From a checkpoint of a small transformer trained on Wikipedia.
Architecture: RMSNorm before each block, rotary positions, no biases in attention or MLP.
Training: a variant of Muon for these matrices, 179M tokens.
MLP neurons of a small language model. Each row is named by its layer, matrix (up: input weights; down: output weights) and neuron, and shows model dimensions 112-175. Each number is 200 + 20 x the weight over its row's rms, rounded and kept within 0 to 999.
After each neuron's rows, "fires on" lists the tokens most often at its 100 highest values on Wikipedia text that the model never trained on.

L10.up178,205,190,192,162,207,156,229,187,183,202,166,211,228,221,246,180,222,171,204,170,196,197,196,197,165,231,148,215,168,183,193,191,202,219,184,187,196,205,203,214,188,203,239,212,184,215,167,201,217,213,191,179,178,196,197,194,191,193,188,211,184,208,236,162
L10.down178,201,202,184,191,200,205,167,197,188,203,182,184,231,167,220,209,215,189,226,250,172,201,190,217,218,193,185,194,193,207,226,171,187,225,192,163,199,182,194,198,208,201,203,203,238,195,191,180,185,198,228,180,231,209,248,209,214,171,198,269,193,165,179,170
fires on: "s", " w", "w"

L8.up365,186,177,217,164,210,202,190,216,181,243,197,217,209,160,224,187,212,197,199,172,210,232,162,216,205,222,204,226,170,222,193,208,241,220,195,190,198,182,189,220,203,182,235,198,198,199,220,222,198,212,194,200,192,203,199,162,204,180,210,212,185,182,224,169
L8.down365,188,194,201,210,188,193,204,196,210,196,194,203,170,192,185,200,214,208,197,207,240,236,175,196,179,229,194,201,230,186,199,219,205,197,190,152,198,200,247,206,196,176,207,241,218,181,166,208,218,146,187,184,194,200,211,159,211,209,197,237,190,171,203,202
fires on: " ", "n", "w"

L15.up292,236,208,208,218,208,188,197,235,182,220,235,215,220,184,181,179,184,224,199,191,201,217,215,183,185,231,191,229,230,227,173,177,209,219,180,247,163,213,188,207,192,214,194,199,237,219,230,178,220,193,202,182,177,206,204,165,188,201,219,210,209,190,185,180
L15.down292,201,185,218,182,214,212,210,200,183,191,207,195,230,209,193,202,214,216,214,187,166,149,196,211,217,185,201,206,164,231,202,221,184,190,225,190,222,235,214,203,190,195,209,194,197,195,210,187,192,199,201,207,188,176,205,222,157,196,242,193,203,241,181,221
fires on: "ro", "-", "ri", "y", "vi", "ing"

L10.up509,200,171,199,219,204,191,164,182,207,209,206,202,211,156,225,164,241,212,220,175,215,195,216,213,213,218,246,202,224,198,201,244,247,189,203,205,207,177,216,223,206,192,208,212,201,192,213,203,202,155,207,159,219,203,163,227,186,188,213,211,199,219,194,192
L10.down509,204,191,166,177,200,227,227,245,198,181,211,210,197,154,188,199,180,201,204,193,191,173,193,193,189,214,191,210,202,178,230,201,174,210,181,234,231,198,217,195,214,210,196,201,211,199,194,178,176,199,188,207,215,191,215,179,185,220,206,187,238,206,220,236
fires on: "ed", "born", "s", "us", "er", "te"

L6.up512,184,182,207,219,180,241,243,240,201,212,217,171,204,173,196,230,227,190,210,197,232,206,208,201,199,208,208,207,157,208,193,181,196,217,193,195,190,189,184,204,208,225,189,233,217,206,185,225,196,224,210,181,214,220,199,224,199,186,226,191,193,211,210,222
L6.down512,199,197,169,200,204,189,237,209,203,196,210,210,240,192,164,200,153,182,181,179,202,184,212,204,188,155,203,216,178,199,199,230,177,168,224,167,221,211,190,186,209,206,221,178,199,156,214,214,214,201,233,210,193,189,202,183,196,196,198,193,209,205,184,227
fires on: " of", "pe", "te", "ea", "po", "il"

L7.up206,228,190,172,183,203,194,204,209,225,211,178,204,178,210,238,187,203,168,188,196,183,180,227,189,205,161,208,202,189,200,190,205,194,197,197,227,193,204,168,190,238,206,190,199,176,198,205,229,249,231,188,193,207,166,183,178,201,208,204,228,223,187,178,160
L7.down206,237,177,185,193,184,202,207,198,195,198,189,203,199,221,233,196,209,159,210,192,182,202,187,218,154,167,206,178,202,209,215,199,189,211,183,213,211,209,206,177,195,197,190,207,226,203,218,196,199,235,185,216,192,239,210,205,197,189,191,198,180,186,188,208
fires on: "it", "ed", "re", "s", "ni", "r"

L8.up378,234,204,182,234,221,233,190,170,222,189,178,207,192,205,212,197,183,208,184,209,207,195,217,191,241,227,174,228,167,206,215,197,227,195,201,207,182,184,198,171,216,180,197,219,155,180,207,222,208,168,221,215,211,179,207,208,194,195,192,180,208,191,175,205
L8.down378,215,181,232,194,183,198,232,210,185,180,211,204,181,208,225,188,205,208,254,175,196,186,200,226,177,232,199,215,214,218,205,173,170,204,203,204,228,220,169,216,172,234,241,202,209,210,186,195,176,199,199,197,211,138,188,186,209,199,205,208,197,235,207,232
fires on: "k", "d", "s", "b", "rt", "n"

L6.up321,220,216,217,181,171,189,167,194,227,235,219,220,205,202,208,207,210,184,178,210,188,232,231,171,214,223,196,148,202,196,213,215,224,189,166,165,230,168,201,211,233,212,222,181,223,248,193,194,188,226,220,231,188,198,187,234,197,235,208,209,216,177,179,217
L6.down321,197,244,181,203,218,190,202,193,207,214,231,191,171,204,183,224,227,183,208,213,211,205,206,184,193,187,205,190,207,214,197,200,166,191,200,212,198,197,246,194,221,196,220,198,183,216,211,184,184,202,161,244,186,241,236,200,205,202,244,209,184,232,200,197
fires on: "k", " of", "n", "ing", "la", "e"

L8.up458,159,216,168,160,159,193,213,217,196,228,164,184,162,171,204,233,173,188,173,201,197,187,235,205,220,199,197,199,212,185,203,172,158,185,218,187,211,211,226,160,211,227,196,225,199,179,229,208,200,202,213,192,170,198,191,212,205,242,185,195,188,219,230,222
L8.down458,218,209,208,200,201,195,160,197,227,177,258,178,189,195,198,194,182,220,206,221,203,200,172,204,234,176,240,196,183,205,194,235,204,190,202,163,216,195,180,218,204,201,204,187,189,213,214,179,196,199,180,194,241,204,178,185,191,198,200,192,167,233,172,198
fires on: "s", "ing", "it", "w", "ult", "]"

L11.up517,201,239,227,212,207,235,236,175,161,223,181,231,193,192,208,200,184,175,230,215,179,173,173,198,188,200,238,200,207,210,197,179,212,217,226,205,203,199,225,161,184,163,234,195,194,186,229,158,199,205,201,186,206,189,221,196,208,168,201,168,203,228,211,168
L11.down517,201,191,210,173,169,216,234,171,199,236,220,207,215,176,210,221,234,195,201,225,163,222,220,197,264,227,235,218,228,188,192,223,180,190,189,183,207,199,211,192,189,210,211,200,184,213,220,186,209,199,196,202,186,165,225,218,199,205,205,198,190,214,217,215
fires on: "t", "v", "s", "is", "mo"

L7.up238,224,193,208,155,208,181,185,204,217,218,220,183,165,224,182,199,196,200,206,188,221,178,216,185,214,168,212,199,175,197,178,179,221,194,200,223,209,220,207,194,244,230,206,195,149,209,221,217,235,211,187,206,198,208,174,197,196,226,161,174,207,183,215,176
L7.down238,197,204,178,193,246,201,205,191,170,231,204,171,203,171,219,199,206,212,189,173,180,212,184,197,200,213,205,224,193,188,197,197,195,188,181,219,187,217,222,202,182,186,238,249,213,196,194,189,219,180,188,245,164,229,181,208,239,180,211,192,162,201,207,219
fires on: "s", "ed", "a", "ted"

L4.up106,204,196,220,185,167,193,204,184,202,201,194,161,198,196,181,192,191,185,198,172,213,186,197,183,216,178,188,228,199,203,240,221,207,184,163,232,208,198,229,213,211,188,192,192,169,179,194,215,239,166,226,241,200,205,204,218,184,229,213,210,211,203,181,211
L4.down106,154,221,205,237,212,174,209,195,162,169,217,200,238,205,185,179,178,214,192,210,174,210,204,203,206,183,190,217,211,242,176,205,180,225,198,176,234,212,225,183,165,234,200,237,200,176,235,226,179,187,190,193,196,181,207,197,222,236,213,165,211,199,182,188
fires on: "il", "n", "ly", "u", "ight", "is"

L19.up665,216,180,215,168,203,207,209,173,167,192,217,194,197,194,166,197,178,221,226,214,158,203,247,195,222,229,201,195,199,170,216,203,210,164,198,212,204,216,223,203,200,211,203,190,220,236,206,198,229,173,218,225,209,192,219,219,203,189,149,194,204,200,198,187
L19.down665,209,213,197,229,199,188,182,218,207,218,213,236,185,194,164,191,219,185,210,188,208,233,215,178,199,211,205,216,182,134,201,179,209,183,207,202,222,182,178,213,184,216,203,199,187,202,176,186,210,183,197,210,187,234,248,206,162,212,208,233,206,179,191,211
fires on: " |", " –"

L11.up334,195,212,228,187,153,212,139,192,190,185,176,208,206,174,178,178,183,214,197,209,171,192,191,213,209,201,162,179,217,202,190,184,210,218,211,173,219,198,196,194,204,206,190,184,189,188,189,172,183,225,166,214,196,223,198,244,168,231,197,204,175,220,152,205
L11.down334,203,188,172,186,192,199,211,211,194,224,222,200,198,225,237,231,206,234,174,226,190,210,222,222,175,176,225,188,244,204,213,225,213,200,183,218,179,200,193,198,228,202,198,207,213,233,196,198,209,180,255,192,198,207,213,160,217,197,182,188,220,220,175,207
fires on: "s", "e", "ity", "ri"

L8.up674,207,186,213,180,241,186,172,199,217,193,127,204,210,213,207,170,195,188,189,189,200,189,201,190,210,212,181,227,200,235,206,205,182,203,219,199,179,203,168,189,194,211,213,201,187,211,214,195,195,179,182,200,203,180,227,213,210,210,199,221,170,193,235,212
L8.down674,188,190,218,177,189,194,231,166,187,224,177,165,195,196,194,210,158,217,193,196,198,170,183,194,212,225,248,181,236,193,220,238,176,207,215,187,228,224,201,212,217,210,209,224,168,212,202,188,196,196,200,220,188,175,203,175,185,203,215,182,217,205,176,184
fires on: "ly", "er", "her", "ja", "z", "ball"

L14.up207,174,210,230,179,201,205,212,189,182,190,173,222,180,218,203,214,195,204,167,165,220,215,170,210,180,244,191,219,189,199,219,192,205,190,197,157,201,206,202,184,204,150,209,211,171,196,223,222,201,171,204,214,212,208,196,184,184,192,228,226,169,190,259,188
L14.down207,171,183,217,217,191,211,216,172,194,188,173,203,183,212,204,206,164,209,197,197,201,212,217,206,210,191,174,183,205,187,221,208,184,178,190,173,208,192,220,191,229,187,207,186,225,191,187,218,162,228,199,211,192,218,223,172,192,179,190,223,191,184,201,193
fires on: " h", " m", "n", " d", " St", "br"

L15.up349,174,211,187,177,193,182,205,173,187,214,171,200,164,197,210,239,163,209,183,185,238,209,201,197,201,224,190,215,186,206,245,202,211,221,190,224,180,210,211,217,203,222,218,193,199,167,197,201,221,186,200,148,151,204,184,218,205,211,189,210,221,184,180,198
L15.down349,191,199,184,213,220,177,194,204,226,201,205,190,178,221,218,220,195,205,206,183,250,209,174,207,213,220,242,200,207,182,201,199,164,193,195,228,203,204,174,221,209,185,205,167,175,217,173,190,179,216,188,191,200,204,179,220,208,193,232,204,190,219,195,199
fires on: "s", "w", "an", " New", "ill", "ang"

L12.up585,236,188,182,208,212,194,210,178,226,214,218,231,182,193,209,179,209,189,178,133,197,188,209,208,212,226,156,178,160,188,220,196,221,182,209,193,228,215,196,169,213,193,215,207,207,200,216,195,190,187,215,212,243,161,225,198,192,191,187,169,194,180,183,208
L12.down585,191,195,224,218,194,216,187,205,190,202,164,189,194,174,229,229,156,188,216,229,209,201,221,218,221,205,200,193,192,202,188,200,204,191,222,202,192,194,207,167,189,200,192,208,189,218,143,198,185,186,240,215,256,221,214,213,210,239,200,191,184,230,198,199
fires on: "s", "d", " ", "ta", "e", "t"

L15.up421,227,209,202,201,170,223,210,220,172,192,224,181,196,197,189,201,232,234,186,126,232,218,214,244,187,255,191,221,185,186,200,217,221,177,193,177,181,186,193,203,201,201,194,209,196,182,213,213,211,190,200,208,179,168,213,184,233,207,182,224,175,177,210,210
L15.down421,237,183,197,187,224,206,181,205,244,200,221,217,201,162,221,243,207,202,204,217,216,205,163,172,215,212,194,210,207,224,174,224,200,188,190,207,196,208,221,204,173,197,209,264,213,205,179,212,236,177,206,191,215,198,218,217,196,192,202,249,204,171,213,226
fires on: "n", "ed", "d", "al", " part"

L21.up228,225,212,228,172,184,205,209,186,203,197,189,213,197,178,178,199,169,218,193,197,206,204,208,230,225,221,227,256,211,177,199,203,204,181,177,202,174,194,211,223,204,207,226,206,196,196,245,188,231,166,228,208,200,200,221,206,218,206,167,161,186,189,217,192
L21.down228,200,201,196,222,232,222,194,232,194,207,249,164,183,209,115,205,182,206,212,186,209,175,221,181,201,204,172,197,175,201,190,194,207,216,212,228,212,166,182,196,212,190,216,185,210,221,199,227,177,200,202,209,211,212,182,187,187,203,187,223,197,211,169,182
fires on: " |", " and", ";", "x", " H", " for"

L11.up427,237,165,196,190,219,209,194,212,202,215,206,226,179,199,230,237,188,202,174,244,173,206,214,190,230,194,261,200,180,206,199,212,180,189,166,154,196,240,205,201,216,192,215,180,207,190,205,243,197,199,187,213,226,223,216,189,170,182,181,202,177,210,213,207
L11.down427,232,199,185,207,205,193,228,221,216,201,174,188,178,169,181,242,208,200,214,210,146,204,193,211,175,200,157,206,207,201,226,200,236,178,179,227,229,197,196,197,257,194,212,219,232,210,190,207,201,202,206,216,167,187,185,207,214,195,203,228,202,178,247,188
fires on: "ro", "ri", "ra", "ur", "ci", "t"

L4.up164,206,186,175,173,149,196,211,202,176,215,192,225,213,214,193,219,174,206,166,214,189,207,243,171,195,188,179,168,173,198,192,214,222,192,174,200,221,193,209,178,156,207,216,187,229,251,229,194,209,189,201,204,199,212,218,202,180,203,170,215,216,190,177,205
L4.down164,194,223,163,224,213,238,176,194,229,184,185,185,197,166,174,151,206,205,203,259,239,207,186,209,215,201,230,187,213,190,206,200,222,222,167,208,184,204,231,187,216,193,206,188,216,147,217,191,232,205,188,212,203,201,210,213,178,195,234,219,221,222,199,213
fires on: "k", "age", "d", "ize", " of", "ul"

L4.up445,206,214,225,206,210,184,225,223,177,216,175,167,206,202,203,188,200,198,189,182,148,185,251,214,201,223,214,220,173,208,180,227,211,215,187,193,187,197,205,192,206,149,216,202,205,213,218,191,230,182,191,204,185,215,200,161,192,223,242,209,249,225,203,152
L4.down445,236,177,243,187,188,189,215,197,166,213,207,203,198,195,193,206,200,210,206,198,211,174,196,186,162,189,209,197,189,230,183,245,206,205,223,208,172,206,180,171,213,195,207,182,198,224,214,212,204,193,191,190,182,187,205,222,187,194,234,177,163,235,178,178
fires on: "ri", "-", "tri", "other", "ar", "e"

L16.up549,191,175,176,156,204,194,222,203,211,194,189,209,196,208,160,178,185,218,163,237,178,211,181,213,194,206,177,204,178,194,181,230,183,197,189,231,183,185,196,168,206,206,229,207,189,206,194,214,217,187,222,181,216,192,217,198,195,195,205,182,197,187,178,178
L16.down549,179,191,212,205,197,227,190,199,158,197,217,202,221,194,208,245,228,209,181,237,216,191,217,186,189,167,182,240,184,195,202,245,208,176,205,205,199,214,180,166,197,228,196,202,210,202,192,208,199,203,181,196,192,222,224,152,164,153,162,192,214,184,180,219
fires on: " of", " Or", " and", " or", "le", "and"

L14.up195,209,196,191,165,197,197,217,194,223,214,171,203,150,184,153,210,231,185,214,204,204,216,217,210,229,216,175,179,195,212,166,237,182,176,188,203,208,204,167,190,222,206,219,216,232,202,194,197,247,184,206,215,225,194,192,194,186,205,197,169,221,184,200,227
L14.down195,186,203,215,197,192,243,164,176,229,190,200,186,223,199,185,216,257,201,216,179,187,202,208,217,190,205,190,192,241,194,243,202,198,190,197,223,186,206,176,223,187,188,186,194,194,208,199,223,216,200,212,208,207,240,201,211,152,155,191,166,210,182,190,209
fires on: " and", " 19", " or", "19", " "

L7.up139,207,187,169,175,202,185,232,227,231,203,181,194,202,236,239,174,232,239,236,202,216,177,228,166,196,195,243,204,200,216,187,217,191,203,223,227,216,211,249,213,184,192,211,195,221,177,176,220,218,193,182,198,216,209,204,181,191,209,157,217,194,222,209,172
L7.down139,185,181,213,211,180,204,253,190,248,222,210,216,184,226,201,181,187,168,192,175,190,199,202,190,209,236,199,175,218,237,212,182,192,183,184,177,187,219,225,182,205,216,196,247,225,193,216,185,215,220,213,226,169,153,219,188,191,185,217,190,203,230,174,189
fires on: "st", "an", "i", "we", " place", "t"

L11.up356,177,218,207,228,191,198,200,190,209,179,221,224,228,208,181,197,212,205,178,171,161,200,216,170,201,174,194,205,186,205,194,172,169,198,219,194,168,186,161,208,193,206,189,198,207,186,231,192,201,229,225,205,233,222,189,191,181,192,201,224,213,208,177,217
L11.down356,190,225,211,232,205,197,201,229,190,198,223,205,203,207,166,224,187,212,226,226,216,160,219,187,203,207,222,176,205,239,214,178,206,179,172,164,179,215,196,216,172,201,218,210,159,185,196,190,189,179,217,225,191,201,212,181,206,194,205,197,213,197,208,211
fires on: "."

L10.up353,229,225,217,145,217,225,236,188,205,197,187,184,193,211,201,199,173,201,192,182,182,210,206,201,228,197,192,230,203,194,221,214,236,225,218,194,188,220,252,184,202,210,220,216,210,174,206,216,244,165,187,199,218,173,203,161,240,208,169,191,175,152,218,194
L10.down353,206,176,201,217,145,209,192,179,190,220,188,184,176,197,215,224,219,196,241,203,207,200,195,254,187,249,188,173,198,223,220,195,208,208,181,176,171,171,219,215,178,197,189,215,221,189,196,221,165,194,210,227,200,168,173,195,197,189,202,211,199,191,185,204
fires on: "n", "in", "man", "N", "an", "d"

L4.up375,171,194,204,230,210,249,240,185,204,206,182,197,185,176,220,197,232,219,215,226,177,191,213,194,218,192,203,241,204,199,212,221,195,215,243,203,177,220,198,204,228,161,182,185,178,197,182,203,199,199,229,167,215,197,212,196,198,174,183,183,225,221,219,197
L4.down375,202,165,174,209,188,206,207,218,217,239,208,169,200,161,208,191,199,186,212,197,171,154,211,207,235,232,192,217,193,228,193,173,174,203,188,176,203,190,194,197,231,203,230,201,215,190,196,169,200,176,181,194,205,201,203,180,225,170,196,204,186,170,222,215
fires on: "t", "mo", "mp", "te", "pi", "-"

L16.up735,208,188,216,231,234,205,208,155,207,202,185,223,208,215,209,182,202,216,198,189,203,214,203,205,198,192,172,202,209,204,206,187,179,190,181,195,212,192,192,193,210,230,175,226,202,193,226,210,192,187,193,169,202,194,229,185,174,216,203,187,168,228,229,228
L16.down735,233,177,205,228,188,217,201,185,197,213,204,195,194,199,189,236,185,199,243,205,232,195,206,249,185,179,224,192,194,196,205,179,250,218,244,228,210,198,192,233,174,214,202,231,181,201,213,226,240,229,178,182,218,184,198,199,228,208,193,181,194,169,186,210
fires on: ")", " |", "s", "el"

L8.up77,162,191,224,191,237,204,203,186,191,227,216,217,156,204,209,208,200,207,151,223,243,192,162,207,208,188,237,209,157,202,222,227,187,178,207,176,207,197,203,198,224,202,190,167,220,183,198,175,182,201,181,224,193,212,251,162,186,184,198,228,185,219,211,196
L8.down77,213,183,169,212,188,245,225,232,198,170,236,198,198,173,193,195,195,189,226,213,188,199,213,207,196,204,168,178,190,211,225,194,181,190,176,207,188,219,170,209,202,242,208,193,225,212,185,194,181,177,219,222,221,196,206,225,197,201,214,193,178,211,193,199
fires on: "-", "t", "ist", "ur", ":"

L6.up295,224,194,176,211,168,216,180,150,177,187,184,199,199,193,215,200,201,213,165,203,176,220,189,212,202,196,163,219,211,207,231,210,203,214,204,212,210,202,221,187,216,167,241,180,210,191,206,201,170,202,173,235,184,220,208,222,199,223,206,191,191,212,175,197
L6.down295,161,151,188,163,254,174,178,198,205,199,211,218,209,179,220,202,221,249,205,194,211,168,194,209,182,234,201,196,218,211,181,171,202,181,189,163,185,207,186,205,194,190,198,228,175,214,217,187,205,215,204,202,209,245,211,200,195,239,213,198,237,207,193,179
fires on: "e", "ang", "y", "x", "s", "ed"

L4.up596,208,171,220,225,210,215,207,186,197,185,197,238,199,216,241,191,215,196,168,191,175,157,175,179,218,192,181,207,197,227,229,191,203,188,225,208,202,151,244,171,233,225,219,218,188,211,203,213,215,198,209,174,196,211,195,208,200,183,230,224,211,175,175,192
L4.down596,203,200,227,211,226,213,188,196,190,183,187,210,194,163,191,196,226,152,203,164,181,224,186,196,221,210,190,153,199,206,165,153,197,205,204,190,215,176,202,212,196,203,228,188,198,173,173,204,218,190,221,182,227,201,193,195,183,214,198,210,182,187,155,169
fires on: "s", "r", " J", " Francis", "an", "j"

L4.up36,207,169,210,213,203,214,217,179,216,184,210,223,200,189,245,165,226,220,203,164,207,207,190,196,200,188,223,205,194,207,183,206,219,240,187,188,179,220,222,183,204,224,211,187,184,198,222,201,169,201,209,176,218,225,206,238,162,226,192,169,185,218,201,178
L4.down36,182,214,193,198,178,185,192,187,208,188,226,181,203,188,192,188,218,186,202,245,202,187,259,172,215,184,177,210,180,208,179,203,187,231,200,217,200,228,167,185,203,197,169,201,193,198,196,222,218,180,192,205,210,224,193,212,200,226,257,199,222,235,186,196
fires on: "born", "ed", "n", "ft", "=", " Born"

L10.up550,190,195,170,219,190,208,234,208,202,199,195,174,203,178,223,202,244,212,206,180,190,223,229,184,231,163,210,197,174,231,181,183,233,191,199,206,198,205,211,209,204,211,187,171,213,212,220,197,169,151,223,179,211,219,212,215,194,190,232,191,188,211,186,208
L10.down550,190,204,227,181,181,182,228,178,236,198,227,201,194,218,188,226,169,230,168,209,203,183,189,186,172,192,187,203,219,196,214,194,191,207,189,186,222,210,182,188,197,216,188,186,213,197,209,175,205,157,197,156,184,201,189,204,182,210,170,241,169,196,205,192
fires on: " con", " be", "te", " ex", " of"

L4.up652,200,227,195,205,193,202,198,218,211,180,193,160,174,240,224,218,194,233,207,214,218,196,201,183,199,186,211,157,185,183,165,203,228,189,225,203,226,205,218,224,213,182,216,205,246,211,207,210,220,204,171,189,233,187,192,221,219,209,197,209,215,231,198,207
L4.down652,177,217,206,169,178,184,189,188,173,193,165,174,169,229,210,203,221,196,186,190,179,203,230,194,164,154,147,166,188,215,192,194,201,207,219,208,228,193,231,172,202,196,209,212,178,174,246,209,224,211,206,177,201,173,232,218,221,195,187,198,207,215,181,225
fires on: "u", "i", "a", "ult", "st", "est"

L8.up449,205,219,208,208,199,173,195,186,216,165,204,224,190,229,198,259,229,185,210,174,189,208,182,166,191,167,190,180,228,179,190,184,176,207,161,193,175,181,195,200,195,203,218,208,219,223,230,227,216,229,201,216,202,226,202,195,206,191,202,221,201,194,193,194
L8.down449,162,237,226,223,222,207,188,230,217,184,197,215,232,223,133,208,194,190,200,204,213,166,223,197,223,193,203,220,229,190,223,184,170,228,192,193,218,220,208,227,190,187,208,193,202,219,165,228,176,181,231,205,179,183,213,160,195,191,220,232,209,174,211,208
fires on: ".", ")."

L15.up266,172,170,219,231,229,176,177,198,173,203,141,205,175,235,208,188,197,168,163,193,179,192,179,191,180,182,180,171,229,159,220,218,230,190,182,194,230,207,198,214,196,214,175,191,178,162,199,176,183,195,178,196,204,242,187,191,202,216,189,192,176,210,160,172
L15.down266,229,209,192,195,196,195,174,237,168,231,178,184,215,193,229,165,187,204,161,234,189,218,221,226,212,212,194,235,200,223,233,197,163,195,183,170,186,173,193,223,174,169,198,191,193,167,187,194,202,231,227,191,203,181,206,203,205,215,155,200,205,195,200,230
fires on: "s", "ur", "ly", "th", " de", "u"

L4.up30,186,222,200,176,210,191,155,212,221,203,188,174,233,188,212,202,199,209,207,176,177,173,220,231,198,207,186,214,158,199,174,169,243,193,204,208,220,197,224,200,187,196,230,189,180,220,185,229,186,177,192,172,177,197,165,202,187,220,211,219,188,233,213,223
L4.down30,184,208,181,235,222,198,171,218,214,184,206,198,192,212,203,227,204,202,224,186,198,197,168,208,203,207,203,199,229,143,197,176,187,190,181,181,201,216,240,167,182,228,176,208,213,183,206,180,203,201,221,205,229,211,201,219,192,185,183,210,193,202,204,247
fires on: "s", "N", "u", "r", "K", "ar"

L8.up86,235,156,215,222,226,204,169,207,206,229,152,215,218,263,176,183,210,200,166,196,202,193,198,190,193,215,204,202,187,196,232,207,175,190,175,210,190,203,190,208,201,208,210,211,190,168,197,192,200,220,177,175,184,203,248,203,188,201,224,182,168,222,178,218
L8.down86,208,189,190,206,203,191,237,252,188,185,229,194,240,219,179,204,147,208,175,207,175,246,239,211,197,211,200,190,224,204,205,218,213,206,225,221,215,179,187,200,193,237,171,188,214,208,224,196,203,214,181,189,194,221,187,208,195,205,190,217,244,223,189,186
fires on: "ly", "el", "ally", "s", "b", "her"

L14.up342,187,200,164,201,207,214,207,157,224,192,211,189,186,198,225,211,198,190,193,191,190,176,168,235,215,195,218,176,194,211,214,222,203,193,222,208,144,133,237,162,197,194,204,218,179,182,204,211,212,205,195,192,224,191,208,197,234,193,187,220,211,160,213,196
L14.down342,222,212,167,188,170,189,203,159,210,223,211,175,216,205,223,201,218,170,204,214,206,225,219,163,186,223,179,213,226,203,175,240,173,202,188,243,178,213,224,193,180,227,212,188,161,156,181,194,166,185,162,181,187,190,205,198,215,180,227,200,180,214,195,191
fires on: " not", "s", "il", "w", "an", "ad"

L4.up364,237,240,232,239,187,174,213,211,178,130,181,215,204,229,197,231,216,185,184,182,194,200,209,172,187,191,189,141,203,186,206,194,193,164,212,178,189,216,203,224,206,185,195,216,196,195,256,206,197,190,195,179,218,227,185,209,213,192,201,185,176,185,199,213
L4.down364,216,213,194,183,206,209,233,193,185,239,209,185,198,208,190,182,168,170,176,198,202,180,227,205,216,226,208,198,193,176,196,203,160,210,224,234,193,189,205,204,228,236,217,220,226,223,160,198,192,174,183,188,202,202,203,194,183,206,157,193,192,173,219,205
fires on: "x", ".", "ic", "\n", "-", "us"

L6.up172,207,165,216,191,217,192,186,194,218,183,187,175,213,202,210,186,218,193,186,206,211,205,243,161,163,193,219,218,189,189,232,202,204,199,200,191,229,185,218,221,184,176,224,198,208,185,240,229,208,178,217,220,217,184,186,202,199,234,212,209,196,217,214,216
L6.down172,170,217,222,226,206,200,199,206,248,197,192,208,205,186,194,191,196,207,193,205,185,228,221,213,195,207,203,210,203,226,215,240,194,212,196,216,219,217,157,237,164,208,175,197,237,221,237,236,210,195,172,212,199,198,202,225,207,194,219,167,219,178,164,180
fires on: "k", "n", "d", "ight", "ne", "mer"

L15.up36,189,220,197,188,191,179,173,239,200,185,169,176,204,188,252,230,201,203,213,183,200,173,212,198,184,203,181,188,191,222,205,220,218,182,199,190,216,215,176,147,201,232,200,222,240,207,229,242,224,183,204,207,192,230,187,193,202,230,182,185,234,204,192,240
L15.down36,214,160,175,222,204,160,176,218,201,161,178,202,182,226,219,252,215,174,205,197,173,229,189,216,183,197,203,209,202,200,215,198,154,200,193,150,212,206,175,191,175,198,193,190,252,177,219,162,215,209,201,230,187,187,198,195,188,203,215,210,213,179,223,235
fires on: "s", "it", "p", "r", "spect"

L11.up567,206,207,200,180,183,238,204,197,204,178,190,156,223,248,209,204,224,204,214,204,224,200,200,165,195,174,227,159,215,188,206,171,186,183,208,212,223,202,230,195,232,192,228,209,206,168,193,212,248,186,210,202,188,211,223,211,196,207,177,233,216,197,166,192
L11.down567,214,204,226,200,191,201,167,215,211,198,240,162,209,187,194,202,245,171,218,219,222,221,172,239,182,182,219,198,209,206,205,213,234,206,205,178,166,197,206,210,198,206,176,191,224,210,182,246,206,216,203,193,203,169,215,186,224,185,234,191,234,205,209,227
fires on: "t", "st", "act", " of", "ed", "ter"